config.toml
n_kv_head = 5
head_dim = 64
norm_place = "pre"
norm_eps = 1e-05
parallel_block = false
init = "uniform"
init_std_qkv = 0.0198
init_std_up = 0.0198
init_std_down = 0.0
optimizer = "adamw"
schedule = "wsd"
decay_shape = "linear"
MLP neurons of a small language model. Each row is named by its layer, matrix (up: input weights) and neuron, and shows model dimensions 208-335. Each number is 128 + 32 x the weight over its row's rms, rounded and kept within 0 to 255.
After each neuron's rows, "fires in" lists the words (lower case) most often at its 100 highest values on Wikipedia text that the model never trained on.

L8.up1674 [161 142 142 146 167  96 115 114 116 139 189 106  92 145 161 148 107  57 144 130 109 136  96 138 100 136 178 126 135 166 119  95 119 149 124 131 169  83 158  98  88 169 170 126 171 109  95  76 126 122 166 120 209 129 142  28  60 117  77 220 112 119 144 134 118  78  90  53 133  77 137 159 185 117 194 161 121 148 159  93 141 145 159 112 123 110 127 131 119  62 125 103 150 132 101 135 103 100 167  98 139 122 112 103 107 140 111 116 159 104 127 158 135  55 132 114  55 156 137 130 131 177 144 121 133 117 182 197]
fires in: "was", "be", "is", "were", "not", "had"

L8.up1518 [115 146 125 143  91 157 127 142 167 130 185 154 137 152 123  62 124 158 122  86 148 161 176  91 122 137 113 123 186 146  98  93 146 120  83 115 114 151 140 187  80 160 168 165 184  88 127  92  67 135 119 141 159 148  80 128 136 108 196  62 103  58 153 107  84 126  83 111 177 130 182  56 119 160 107  71 136 127 104 147 127 107 181 127  98 137 128  67 120 154 122  77 140 102  89  98  99 103  82 162 107 139  76 171 105  81 117 115 135 120 146 120  97 129 119 115 201 130 156 139 121 101 122  70 113  74 140 115]
fires in: "to", "from", "with", "up", "over", "at"

L8.up1761 [166 144 179 152 141  98 175 117 156 105 150  87 133 157 174 166 111 105 113 119 166 134 133  71  96 158 119 169 101 203  93  81 183 133 130 101 161  82 168 119 121  47 140 107 146 170 163  61 111  40 182 135 116 120  93 143 141  70 174 129 157 172 143 158 131 175 105 118 107 109 166 129 158 126 132 122 105 106 138 114  91 126 152 115 182 134  98 106 171  66 165 121 119 111 150 111 160 153 145 150 131 169 127 144  78 174 116  96  90 147  95 118  63  90 106  97  85 124  79  94 187 132 137 122 206 138 152 129]
fires in: "2", "1", "5", "3", "0", "9"

L8.up824 [191 144 125 135 163  56  70  74 117  99 189 118 121 162 133  49 142 123 145  67 125  71 218 185 184 135 148 151 197 218 103 156 160  87  98 152 164 165 172 121 138 148 126 140 137  86  66 109  94 138 175  65 111 112 122 141 189  95 127 115 135 109  83 181 165 111 116 141  71 125 167 137 116 121 163 161 116 134 161 102 156  73  92  98 145 114 138 134 108 107 154  78 168 149 144 132 117 129 155 172 159 159 121 183 161 117 106 106 123 148  94 149  88 164 132 100  89  82  99 153 117 139 106 131 179 141 193 214]
fires in: "at", "in", "on", "from", "by"

L8.up346 [138 110 126 146  59 109  85 167 174 142 187 128 109 133 154 129 146 105  84  95 119 139 106  72  98 158 143 111 101 176 119 118 158 161  86 118 134 188 137  59 145  88 143 111 124 105  75 159 140 121  99 169 193  90 111  93 103 105 158 107 142 101 116 138 156 150 101 131 115 153 127 138 124 117  94 140 143 124 141 137  91 129 106  91 138  40 180 152  99  89 128 158 112 135 149 136 111 139 156 151 137 138 175 196 144 160 127 152 103  85 140  59 102 133 112 140  78 130 132 101  75 156  68  54 141 132 117 125]
fires in: "that", "who", "which", "in"

L8.up1882 [124 169 186 156 160 110 107  40 125  91 146  88 136 106 151 169  95  97 119  97 171 109  71 105 134 112 107  86 155 102  96 153 122  94 144 127 134 129 130 131 166 125  88 161  87 141 117  90 140 130 128 107 115 170 102 113 102 112 165 158 102 132 115 108 159 137 105 107 108  89 124 107 143  99 139   0 133 138 110 134 160  94  99  95 145  85 108 185  93 137 114 183 224 149 137 137  92  93 146  80 148 112 139 152 160  82 128 107 113 165 110 112 137  85  96  81  99  72 155 131  72 139 160 162 120 146 122 144]
fires in: "to", "by", "of", "cluj", "meaning", "merlins"

L8.up8 [115  72 147 173  88  72 168  78 103  91 104 122  67 100 133 106 134 146 144 127 138 101 103 153 119 182 148 146 168 126 105 101 153  69 172  95 122 165 154 172 106 128 164 135 152  89 116 106 104  95 146 161 170 165 139  97 151 170 101 147 129  82  79 135 112 178 182 114 162  98 119 132 171  78 144  93 123 109 151  97 156 145 111 147 123 136 131  49 176 124  76  94 139  96  97 165  73 130  90 110 139 159 129 133 178 152  80 149 128 154 148  82 158  98 127 139 128 138 112 100  93 106 161  56  99 163 174 151]
fires in: "of", "in", "for"

L8.up2395 [162 122 139 169 142 143 143 115 157  97 147 142 137 154  84 139 125 131 141 108  90 112 111 163  62 158 167 133 172 151 135 110 108 103  75 129 116  79 141 151 138 175  83  97 106 142 122  98 132 101 182 108 137 123 126 115 150 101  71  84  75 162 139 138 158 172  64 125  89 122 153 207 104  87 114 102 153 198 168 120 122  99 145 121 131 108 154 123  89 110 138 102 167  73  48 103 104 101 160  97 146 145 151 121 123 132 197 133 134 138 132 142 119 156 121 166 150 127 118 142 161 113 148 103 165 102 149 183]
fires in: "this", "a", "another"

L8.up1265 [101 165 178 129 134 157 170 138 117 162 172 108 157 126  67  99  93 121 150  55 150 151 145  82 122 157 167 134 178 181 126 103 135  87  82  98 191 171 177 133 129 168 168 154 178  78 148  69 111 109 105 176 102 188 117 103 119 143 131  48 143 164 205 150  94 113  54  96  85 143 142  74 148 131 108  97 158 115 160 121  77 130 127 142 142 152 169 138 164 132 119  83 179 134 160  84 157 131 137 124 138 135  72 179 139 167 194 120  91 155  74 107 103 123 109 110 105  91 113 127 164 170 150  58  39 118 112 148]
fires in: "from", "with", "in", "by", "and", "as"

L8.up520 [ 76 173 164 131  81 116 171 121 171  79 114 114 121  59 153  90  82 167 172 146 173 134  87 135  89 156 143 122 198 181  95 131 138  90 139  63 134 101 137 141  93 164 151 137 158 151 110 119 129 101 111 123 189 104 123  95 108 135 114 118 128 137 168  50 150 189  88 131 141  93 124 110 109  96 104  58 156  87  94 106 140 156 133 146 138 105 167  80 151 110  85 105 123 108 135 126  94 152 150 182 172 143 111 160 164 100 105 108  97 109 120  83  80 123  88 118 101 149 123 126  91 121 101 114 151 123 126 152]
fires in: "the", "of", "a", "s"

L8.up2378 [ 97 147 154 123 154 127  81 100  70 122 199 152 113  93 187 131 111  81 108  81 116 101 165 147 150 109 141 173 172 138 157 102 168  92 113 120 139 155 132 105 180 150 174 127 105 101 104  50 146  98 138  91 141 151  71  93 114 102 115 149 158  57  93 126 113 144 161 126  68  96 109 136 159  93 127  55 177 126 150  97 143 117  74  91 136 126 233 170 162 130  91  79 100 121 135 167  84 110 125  73 165 121 157 171 115 160  93 112 153 114  92 112  95 107 126 138  43 112  89 158 107 161 169 128 127 116 142 107]
fires in: "in", "at", "began", "for", "started", "released"

L8.up1531 [148 116 108 143 157 152  94 121 141 169 134 116 138 105  97 114  64 137  93 130 149 115 138 129 139 154  97 120 128 146  83  86 151 117  88 129 150 112 163 110 140 170 161  61 126 115 131 131 159 120 193 126 125 184 129 103  85 130 150  93 151 137 102 179  80 132 117 109 170 154 133 118 208 126 147 128 165 113 189 183  98 121 129 141 162  81 136 146 120 133  77  91 104  71 110 100  96 128  95  77  94 167 168 167 152 163 143 127 133 176 155 119 154 111 150 107 164 136 133 140 101 120 144 126 151  91 173 138]
fires in: "or", "than", "which", "from", "not", "in"

L8.up546 [229 126 164 117 162 132 146  87 179  67  91 151 155 124  71 108 161 141 120  80  42 111 172  75 130  99 169  65 104 126 110  90 123 116  82 123 176 121 141 131  93 118 130 118 153 140 100 115  77  57 123 178 131 103 168 133 117 107  81  85  74 153  99 123 101 112  74 174 122  99 149 115 144  53 117 143 102 109 163 136 163 121 127 153 154 127 171 146 124 152 165 124 138  67  50  88 135 127 133 119 165 160 171 147 142  97 144  88  94 158 131  87  96 171 147 124 146 150 118  95 149 161  25 110 159 166 108 148]
fires in: "a", "with", "by"

L8.up1173 [125 145  98 114  68  55  92 178 123 150 162 135 148 146  57 133  57 166 114 128 147 148 156 156 150 139 169 155 164 153  90 144 152 117 135 163 130  85 107 119  84 115 118 140 147 124 108 133 156 107 150  89  94 128 172 114 124  88 119  93 132  81 130  96  99 111 128 134 147 120 129 115 108 144 128  34 109 116 187  95 181 112 130 169 102  56 168 133  94 106  58  88  84  76  72 139  93 122 151  99 151 121 131 195 176 105 103 138 205 152 132 133 114 117 131 136 114 147 107 114 111 179 142 147 123 167 127 134]
fires in: "and", "to", "in", "or"

L8.up23 [120 139 161 152 107 126 182  71 172 111 117 150 154 148  34 114 147 216 129  18 170 101 169 142 120 163 141 130 125 172 157  82 135 202 105 117 207 120 179 154 111 113 135  85 161  97 148 153 117 111  92 112 152 193 116  84 125 101 110 111 102 205 180  72  98 146  53  73 121  96 136 123 152  88 141  55  95 153 200 139 118 130 176  89 172  81  95  97 114  59 107 144 134  92  93 116  98 141  94 175 157  98 110 126  90 134 147 169  98  67 178 130 152  92  79 108  84 152 157 146  87 140 129 118  91 139 185 165]
fires in: "is", "in", "are", "was", "were"

L8.up72 [ 74 137 119  87  95 124 182 121 117 199 154  91 183 114  71  63 100 129 125  95 124 105 115 177  80 124 151 111 127 162 156  57 168 142 121  80 105 181 166 135 184 150 129 108 170  79 130  87 108 132 144 133  96 160 119  76  99  92  82 106 145 185 165  58  82 115 110 111 100  92 138 120 117 147  88 120 109 168 125 148 179  72 145  81 150 107 102  91 104 105 144 140 203  86 157 156 148 138 116 175 230 147 139 139 151 137  95 105 134 128 146 208 145  92  58 164 113 129  85  69 120 167 133 120  83 196 108 143]
fires in: "and", "that", "the", "as"

L8.up2354 [128 164 138 181 116 116  99  62 128 109 162  62 140  86 129 149 111 200 140  57 171  76  65 112  96  93 215 205 174 184 113 123 129 105 121 148 144 132 134 174 127 166 145 161  91  74 128  69 161  44 120 108 115 161 106  84 166 138 122 103 114  92 135  40  50  86 104 114 101 138 169  95 167  97 176  86 129 122 144 129 126 136 123 108 151 152 167  99  93 127 161 168 152 147 106 148  85 124 136 145 134  92 130 122 121 113  78  79 169  92 120 125  86  50  94 146 149 124  65 127 140 161  83 122 139 167 139  88]
fires in: "to", "of", "in", "begun", "least"

L8.up626 [ 87 183  95 140 149 137 130 151 197 132 171  91  89 168 158 116  78 133  94 104 197 162 134 125 126 168  74 166 112 160 132  40 138 144  83 152 166 139 104  91  89 136 115 137 125  64  86 112 168 118 155 105 139 153  74 158 128 102 123  99 108 144 161 142 142 124 129 128  74 110 115 180  99 111  82 177 101 153  99 139 140 107 143 134 162 174  87 162 102  79  80  95 145  83 153 169  11  83 139 143 153 146 155 141 142 133 159 161 141 157 171  83  77 144 170 132  99 136  73 147 137 201 135  98 158 130 118 120]
fires in: "to", "who", "that"

L8.up389 [199  79  98  78 160 173 107 160 124  74 161 104  70  88 163 106  72  91 188 122 158 101 137 161 135 141 128 156 122 116 115 147 126 155 127  98 140 124 206 104 146 172 153 120 104 146 121  72 107  64 115 158 149 115 121  99 146 144 114 176 117  45 155 117 132 134 118 110 137 112 154 156 142 151 136 127  98 196 142 138 182 102  89 130 115  98 179 149 126 188 113 163 149 118 118 164 126  84 167 112  85 142 156 128 106 159  74 128  82  98 153 116 131  93 137 143 125 110  93 104 141 130 133 108 126 221 155 178]
fires in: "was", "is", "are", "came"

L8.up535 [146 166 121 177 133 116 114 159 175 120 139 107 105 107 180 157 157 178 146  93  96 143 143 116 124 133 196 174 134 201 140  90  82 143 139 124 173 128 155 133 135 104 149 177 162 117  91 149 157 111 118 134 114 129  97  90  92 159 147 137 118 110 118  82 154 153 134  64 149 112 124 183 131 135 115  81  91  81 134 102 166  57 138  88  47 108 110 102  76 156 131 124 171 131 115 166 140 156 122 103  88 130 151 162 189 107 117 135 141  97  91 136 108 159 127 121 123  77 102 120 129 106  72 131 104 130 129 105]
fires in: "to", "on", "in"

L8.up228 [131 143 120 190  87 164 138 143 118  89 101 127 123 132 117 115  88 116 165 151 116 129 108 115  93 141 109 135 156 149 113  71 179 115  84  70  94 158 157 172 154 158 174  99 112  80 134 123  94 140 145 138 155 157 120 150 101  89 111 139  72 139  49 210 112 206 148 117  88 138  96 158 160 159  97 167 151 117  89 102 112  78 121 159 169 102 135 122  95 156 142  84 137 127 139 116 150 119 174 154 123 109  92 147 166 106 117 110 156 163  83 148 108  76 126 107  85 116  89 146  79 126 165 155 133 183 119 124]
fires in: "to", "for", "as", "that", "over"

L8.up1327 [ 76 150  74  97 139 127 126 137  90 136 157 142 126 109 124  85  91  93 162 103 123 132 129 118 102 129 155 172 222 111 113  68 133 156 121 113 135 185 137 130 144 136 173 121 139 123 116  61 163  77 118 103 172 151 132  77  94 109  99  78 129 176 135 123 138 112 138 131  77 134 159 202 100 108 103 138 208 153 131 180 134  97 148 122 131 135 167  75 123 139 131 118 198 147 107 153 142 103 151 131 144 145 146 147 144 104 126 155 179  84 113 118 103 134 116 128 150 178 136  98 188 146 113 121 134 158 172 169]
fires in: "as", "the", "a"

L8.up1003 [149 160 122  92 101 123 173 144 165 110 111 112 130 146 142  81  91  68  65 103 232  88  77 116  61 142 133 207 156 133  82 175  95 145 117 118 158 135 104  79 175  79 123 170  83 110 135 141 107 184 135 127 123 188 153 162  77 125 100 114  69 144 151  79  84 114  58  98 109  87 121  86 170 140 183 113 123 163 158 126 213 132 217 120 135 170 102  90 106 142 132 112 134 173 157 106  91 113 148 100  98  82  79 170 109 139 110 121 114 133 144 126 130 101 150 107 132  58 111 127 105 135 152  33 116 147 113 127]
fires in: "of", "end", "been", "óláfs"

L8.up616 [ 87 156 160 105 161 137 121 167 126 143 143 113 102 146 169 102 129  74 131 136 137 158  92 135  96 119 130 103 116 134 151  38 151  22 132  97 138 154 138 145 181 105 127 183 174  86 130 137 156 114 153  71  92 182 117 151  91 147 106 132  70  49  99 172 116 139 149 154 109  79 117  97 127  83 123 113 134 158 126 154 152  91 123 114 140 110 178 163 152 123  79 124 166 138 137 164  90  86 149 155 157 154 164 145 179 145 102 100 148  69 125  77  96 171 157  90  92 158  93 130 138 130 126  81 140 126 143 172]
fires in: "for", "of"

L8.up1662 [166 130 151 174  51 124 140  91 128 131 130 150 131 112 112 112 127 193 175 104 128 132 122 122 127 144 166 131 191 162 151 165 149  60 115 140 146 110 222  79 132 115  98 125 197 118 115 115 107  86 196 136  64 187 128  92 157 100 141  87  94 126 180  57  95 156 111 164 106  83 124  78 126 141 138  90 170  83 109 113 117  89 120 143 179 105  79 151 131 121 214 135 125 131 122  99  79  85 145  79 127 127  91 102 154 111 115 150 107 115 113 163 117  57 191 125 155 100  56 157 174 137 124 111 125 149 103 129]
fires in: "to", "and", "of", "begun", "over"

L8.up104 [ 82 124 143 131 116 126 122  89 107 157 152 169  72 168  64 105 121 149 160 101 147 130 140 119 115 167 179 103 149 143 125  76 133 145 101 101 104 168 128 139 112 156 181 115  93  75 126  74 132  94 150 134 160 153 149 148  75 160  93 108 154 159  73 162  96 141 132 139  74  80 117 160 143  93 170 171 121 123 164 149 155 102 153 120 168 109 134 139 152  57  95 102 134  62 128 119 115  69 138  55 104 117 167 209 122 134 120 158 155  90 106 140 129 127 107  97  54 194  82 130  80 152 120 137 142 117 143 144]
fires in: "as", "be", "being", "is", "received"

L8.up2161 [ 95  72 114 158 116 155 122 141 120 131 129  96 141 160 110 110 115 164 198  95 109 132 101 115  95 113 186 165 133 133 144 165 136 158 124 122 198 134 161 106 107 125 153 124 151 136  94 152  93  88 161 149 159 111 113 114 176  70  83 122 179 118  42  88 137 140 151 141 111  85 151 154  96  77 158 116 141 160 177 115 119 108 129 101 120 160  92 125  82 119 166 129 159  82 184 146  70  85 129  75 126 148 123 128 156 106 140  98  95 174 123 137 135 138 143 138  95 104 113  69 132 142 108 151 133 145 152 132]
fires in: "an", "in", "a", "on", "until", "the"

L8.up2257 [119  91 195  98 178 155 214 107 110  29 165 138 157 122  91 135  92 134 108  78 119 125 192 127 120 118  96  79 130 161 179 155  69 165 182 130 126 136 125 133 169 123 174 165 152 140 200 107  86  67 127  76  91 109  80 142  74 159 168  78 104  76 122  74 125 175 142  93 102  68 157  87 124 158 124 112 175 157 146 105  99  45 221 127 115  99 193 112 165 141 125 138 117 122 164 135 135 163 116 109 141 122 106 116 146 174 115 149  91 101 126 183 133  44  86 155  85 134 135  99 141 145 104  99  99  92 161 154]
fires in: "at", "up", "by", "held", "won"

L8.up1504 [119 155  97 154 127 105  88 102 166 100 194  88 128 133 168 104 148 149 130  92 184 154 158 120  68 177 146 121 166 145 168 142 134 106 136 131 117 149 123 108 163 107 149  93 136  93 140 151  94 154  79 156 130 168 208 136 169 109 129 133 178 146 114  92 105 189  59  87 141 150 133 150 151 158 128 116 132 127 165  62 134 125 103 124 142 134 146 113 129  58 176  83 172 124 154  90  52  89 107 106 141 141 161 161 143 100 171 112 166 135  97 160 130 128 177 126 118 110 104 131 144 144  74  99 105 159 122 183]
fires in: "his", "that", "her", "set"

L8.up2556 [ 55  90 108  94 141  73 115 132 138 139 174 112 113 170 162  58  64  95 132 126 166 142 101  82 124 174 151  98 126  90  96 143 177 121 130 162 165 122  94 156  67  73 119  98 158  95 147 181 131 122 117 110 103 113 178 146 135  95  90 150 156 126 146 106  81 154 105 111 133 103 135 100 134  97 192  89 137 150 162 158 168 146 106 105 134 103 131 152 128 148 114 133 135 114 109  83 167 130 148 143 141 101 114 130 133 145 156  83  97 137 108  99  80 154 103 128 148  76 176 107 154 169 144  92 133 187 126 150]
fires in: "which", "by", "before", "so"

L8.up2506 [155 138  96 134  98 143 105 133 111 118 105 134  97 122 118  73  65 150  93 111  99 180  76 181 114 151 156  91 130 163 125 160 171 118 107 121 145 150 136  98  99  72 132  74 137 133  71 127 156 123 111 126 114 145 125 158 176 134  25  42  82 117 168 133 157 149  54 144  96  82 145 157 107 104 132 124 221 178 132 155 146  91 127 112  88 185 151 148 169  96 126 120 104 124 123 142 108 106 149 163 182 119 121 101 182  82 164 183  94  98 176  89  82 155 186 139  75 148  71 101 185 161  66 122 145 131 117 182]
fires in: "the", "was", "is", "which", "it", "this"

L8.up2379 [142 145 175 123 143  97 139 127 156  84 127  73 168 124 134 101 135  60 166  95 106 121  98 123  48 128 142 190 152 118 154 108 113 104 138 151 114  87 170 109 171  59 126 121 139  81 132 141  99 148 164 105 105 145  94 105  88 108 148 114  86 103  84 119 104 145 125 156  61  48 136  99 151 154  92 116 177 105  86 149 105  52 170 145 179 104 116 125 155 110 145 129 137 120 105 166 140 134 166 164 141 166 142 162 172 164  99 104 119  67  83 168 106 147 139 119 100 136 100 152 131 149 111  93 150 155 143 224]
fires in: "to", "of", "with", "for", "that", "despite"

L8.up1805 [175  84 153 148 148 130 198  83 153 151 191 119  94 183 100 113 142 157 188 100 112 108 108  85 144 131 160 155 121 209  68 114 133 152 110 119 136  89 136  95  99  79 118 191 152 110 108 116 107  84  99 152 120 149 116  69 136 123 140 167 144 111 135  88  94 141 109  77  86  79 192 117 157  50 146 118 128  80 156 141 112 122 116  81 155 100 160 159 120  58 132 100  90 121 128  83 123 167 147 163 100 129 191 109  86 134  89 103 130 117 120 150  86 112 128 104 110 107 103 121 150 145 119 131 132 197 195 120]
fires in: "in", "of", "over", "entered", "to", "into"

L8.up2315 [107 107 170 114 140 151 179 147 152  95  99 136 138  78 178  72 130 165  91 158 102 138  76 123 100 169 166 109 119 114  87  94 131  46 148  94 101 126 165 129 133 133 162 146  81  96  73 131 166  94 144  54 165 199 190 121 105 140 162 151 163  74 167  82 121 122  94  80 119 109 164 166 144 105 140  79 121 135 126 144 152 104  99 103 118 151 145 136 128  98  81 118 136 179 134 137 102  93 172 160 126 134 141 116 145 154 157 161 130 110 168  64 155 144 152 151 100 120  89 115 150 117 140 124 132 136 188 151]
fires in: "of", "for", "de", "the"

L8.up829 [113 159  80  73 120 128 132  81 118 183 158 109 103 170  83 133 109 157 124  70 130 172 177 135 124 140  92 168 167 145  92 179  79  90 152 102  90  90 138  93 142 154 201  91 104  89 105  95 130  90 136 118 127 166 120 150 134 127 140 152 143 171 108 145 124 116 135  44  94  75 120 175 130 124 125 134 114 135 164 189 124 103 142  98 128  96 187 122  98  83 177  94 172 165 129 175 115  94  84 112 140 158 138 162  93  95  41 124 139  68 147 112 148  72 140 110  90 159  75 147  81 112 140 113  80 180 136 179]
fires in: "as", "be", "being", "been", "of"

L8.up1611 [193 119 161  98 171 158 109 112 171 133 153 130 144 152  96 165 135 147 108  83 132 115 128 137  88 144 199  94 151 145 105 117 144 134 106  68 174 141 111 136 159  84 161 161 149 121 113 101 149  90 135  87 168 159 143 147 106  72 131 135 105 141  86 123 120 163  98 111  84 117  84  95 146 132 143  91 137  88 124 181 136 136 144  97 120 158 184 123 133 138 130 102 135 159  94  98 103 130 117 182 111 123  99 181 144 125 137 117 122 143  84 151 144 117 122 141 160 168  74 159 124 111  91  93  93 123 199 195]
fires in: "in", "under", "of", "with", "to", "at"

L8.up1628 [ 99 142 183 170 182 146 127 111 121 143  99  87 152 149 151 112  89 142 142 113 167  65 162 131 151 177 171 104 133 106  88 119 102 157 160 123 139 118 149  97  51 108 146 138 197  84 172 142 180 172 107 158  87 125 158 170 101 147  83 151 146 162 122 142  91 162 143 100 135  79 127 167 150 153 144 161 173 154 190  77 114 101 147 119 174 111 125 132 132  96  55 130 184 100 110  84  90  95 127 106 137 153 120 119 116  97 112 128 175  71 148  92  98  75 123 157 125 139 119 125 164 103  79 139 124 123 160 148]
fires in: "has", "have", "are", "is", "was", "were"

L8.up692 [141 107 184 141 146 154 200  81 159  73 135 130 147 130  90  84 112 119 151 106 124 111  96 188 156 151 108 184 143 104 114  98  84  95 106 118 189  91 153 189 130  92 142 140 131  68 124 117 130 122 129 143 170 149  98 126  81 137  63  82 140 180 145 104 119 161  89  92 120 115 174 110 135 120 111  98 110  79 110 159 123 142 227 116 102 142 132 107 129 142 129 133 124  94  68 186 157 108 170 128 135 159  81 157 132  79 147 107 159 153 140 113 129 127 131 126 120  98  97 104 124 153  90  52 158 151 142 166]
fires in: "while", "with", "by", "to", "from"

L8.up2389 [187 137 173 109 157 145 159  87 124 103 130 115 157 103  96  81 104  83 103  91 166  98 156 144  76 113 109 125 124 145 135 125 138 140  86 106 159 146 141  94 154 103 118 164 142 179 161 114 113 111 101  69 136  96 121  85  99 198  75  89 103 139 105 108 145 146  94 168  44  98 127 157 127 134 142 134 208 165 171 134 114 114 153 125 125 138 129 124 164 129 137 106 114 103 101 150 142 127 120 155 121  94 126 138 103 141 154 168 112 144 123  93 160 138 135 126 110 114 138  57 200 148  65 127  88 203 118 216]
fires in: "by", "with", "from"

L8.up248 [170 107 128  70 105  81 137 124 157 196 161  98 152 185 159 119 114 133 170  96 141 169  99 167  90 185 104 134 186 131 120  82 148 133 127 149 134 130 132 163 146  90 155  78 119 116 151  96 141 145  94  94 123 131 149 178 105 108 105 156  73 135  84 135  58  47 126 125  95 105 123 107 180 152 176 176 132 145 141 149 204 108 128 114 104 134  85 204 122 110 155 147 107  75 106 120 125 105 100 105 163 146 140 130 155  90 158  92  81 128 109 103 168  90 132  85  97  75 132  94 201 189 173 102 115 157 111 221]
fires in: "of", "by", "via"

L8.up761 [141 159 167 134 151 132  78 112 132 135 145  89 138 178 194 173 133 172 137  77  88 131 121 143  89 186 164 158 189 114 137 118 200 110 129  98 147 117 195  87 165 140 163 109 121 100  92 134 174 111 139 149  89 160 122 120 150 112  91 152 158 124 115 102 146 115 109 113 106  82 150 236 172  64 145 164 162 132 164 101  95 108 145 108 184 155  97 132  88  41 115 120  92 147 131  88  76 146 137 135 115 110 124 114 116 119 197 123  66 160 102 120 196  81 140 101  73 114  45 119 142 162 128 143  90 196 133 112]
fires in: "of", "the", "in", "his", "her", "its"

L8.up162 [130 107 151  90  84  91 186  93 176  72  81 115  86 163 161 113 207 121 130  72 203 144 120 158 121 130 148 124 132 133 143 104 172 157 112 112 155 128 145 150 147  95 136 144 185  71 126 218 141 127 121 149  67 121 111 118 139 134 126  53  55 196 127  94  93 122  62  79  70 161 160  71 146 156 141  72 116 133 153 129 140 148 147 109 116 108 132 144 182 122 133 143 133  83 165 106 100 180 100  64 168  77  99  84 189 133 132 117 147 116 163  97 106 144 208  66 124 130 150  64 166 169 124 144 118 207 127 207]
fires in: "by", "is", "are", "been", "of"

L8.up1932 [112 159 121 146 126 138 136 134 101 103 139 113 204 123 163 121  66 143 168 162 115 129 157 117 120 103 178 117  75 167 129 129 128 156 168 167 144 111 154 106  90 119 155 138 120 121 147 102 100  65 130 188 139 161 168 107 126 137 106 172  66 117 143 135 106 149 136 152 138  85 156 130 160 146  94 129 124 163 107 157 152  61 144 169 167  87 122 113  92 140 211 110 129 194 104 110 106 130 140 153 136 142 147 179 136 129  78  91 155 140 118 156 106 151 133  83  61  96 122 119  84 138  82 168 136 140 143 132]
fires in: "as", "to", "into", "did", "with"

L8.up409 [147 139 123 122 168 124 130 111 139 105 152  90 119 139 137 109 124  72 124  87 144  98 125 127 142 133 127 124 179 107 136 121 126 144  70  97 132 150 124  75 156  80  70 138  94 140 117 135  54 138 141 192  97 105 140 153  63 146 109  98 156  97 177 109 138 114  52 119  96  98  88 106 139  68 141 126 188  87 166 172 134 110 205 162 154 115 127 132 152  98 116 142 128 130 139  82  96 115 114 124 116 127 106 135 112 129  94 128  59  91 125  83 161  90 109  59 101 121  82 128 135 171  70 138 103 172 114 128]
fires in: "of", "voskoboinik"

L8.up2318 [ 99 169 195 117  93 142 156 103  95 130  89 106 101 135  96 133 148 189 115 108 101 121 156 104 122 166 171  75 174 108  85 115 169 132  95  72 144 106 172 125 103 156 113 117 130 145 142 153 162 101 140 141 129 132 103 130 162 165 147  66  70 120 166 120 107 140  60 141 115 139 122 137 144  97 130 162 164  99 202 131 112 128 134 134  73  85 137 131 109 178 114 117 120 105  58 110  56 147 137  78 145 147 154 134  84 126 135 161  95 144 143 100  58  79 143 111 133 145 121 122 141 102 144  73  81 134 178 149]
fires in: "from", "in", "was"

L8.up1517 [136 132  75 167 185 105  87 146 160 151 167  88 137 162  68 128 139 127 144  99 106  81 161 202 140 196  89 168 211 113 128  99 181 121 144 163 146 105 148 128 119 133 186 124 173 124 114 149 139 153  99 107 114 121 131 126  92 123 143  83  91 116  83  91  78 102 156 145  96 115 120 151 195 106 139 116 120  91 154  87 137 139 165 110 156 154  94 193 156  94 126  86 102  16  77 199 119 125 122  86 127 119 120 138 130 179 140 137 176 143 116 145  98  61 119 105 105 126 115 127 131 150  64  91 133 145 146 117]
fires in: "of", "with", "to"

L8.up2330 [152 130 177 163 123  54 179 157 178 159 181  83 103 106 139 129 119 191 144 125 125 140 149 164 127 174 153  96 169 143 124 109 130  96 103  50 125  89 121  81 134 118 122 157 151  73  78 130 198  47 165 119  95 180 136 132 125 164 128 102 143 137 100  43  82 134  76 135  97 152 115 153 126 132 114 117 154 130 180 133  72 146 131 106 199  85 148 163 106 134 111  87 129 126 144  66 124 118 124 103 105 152 157 115 166 122 138 115  68 104 101 135 102 120 144 148 142 135 139 109 144 124 150 152  59  92 137 152]
fires in: "his", "he", "s", "in", "him", "died"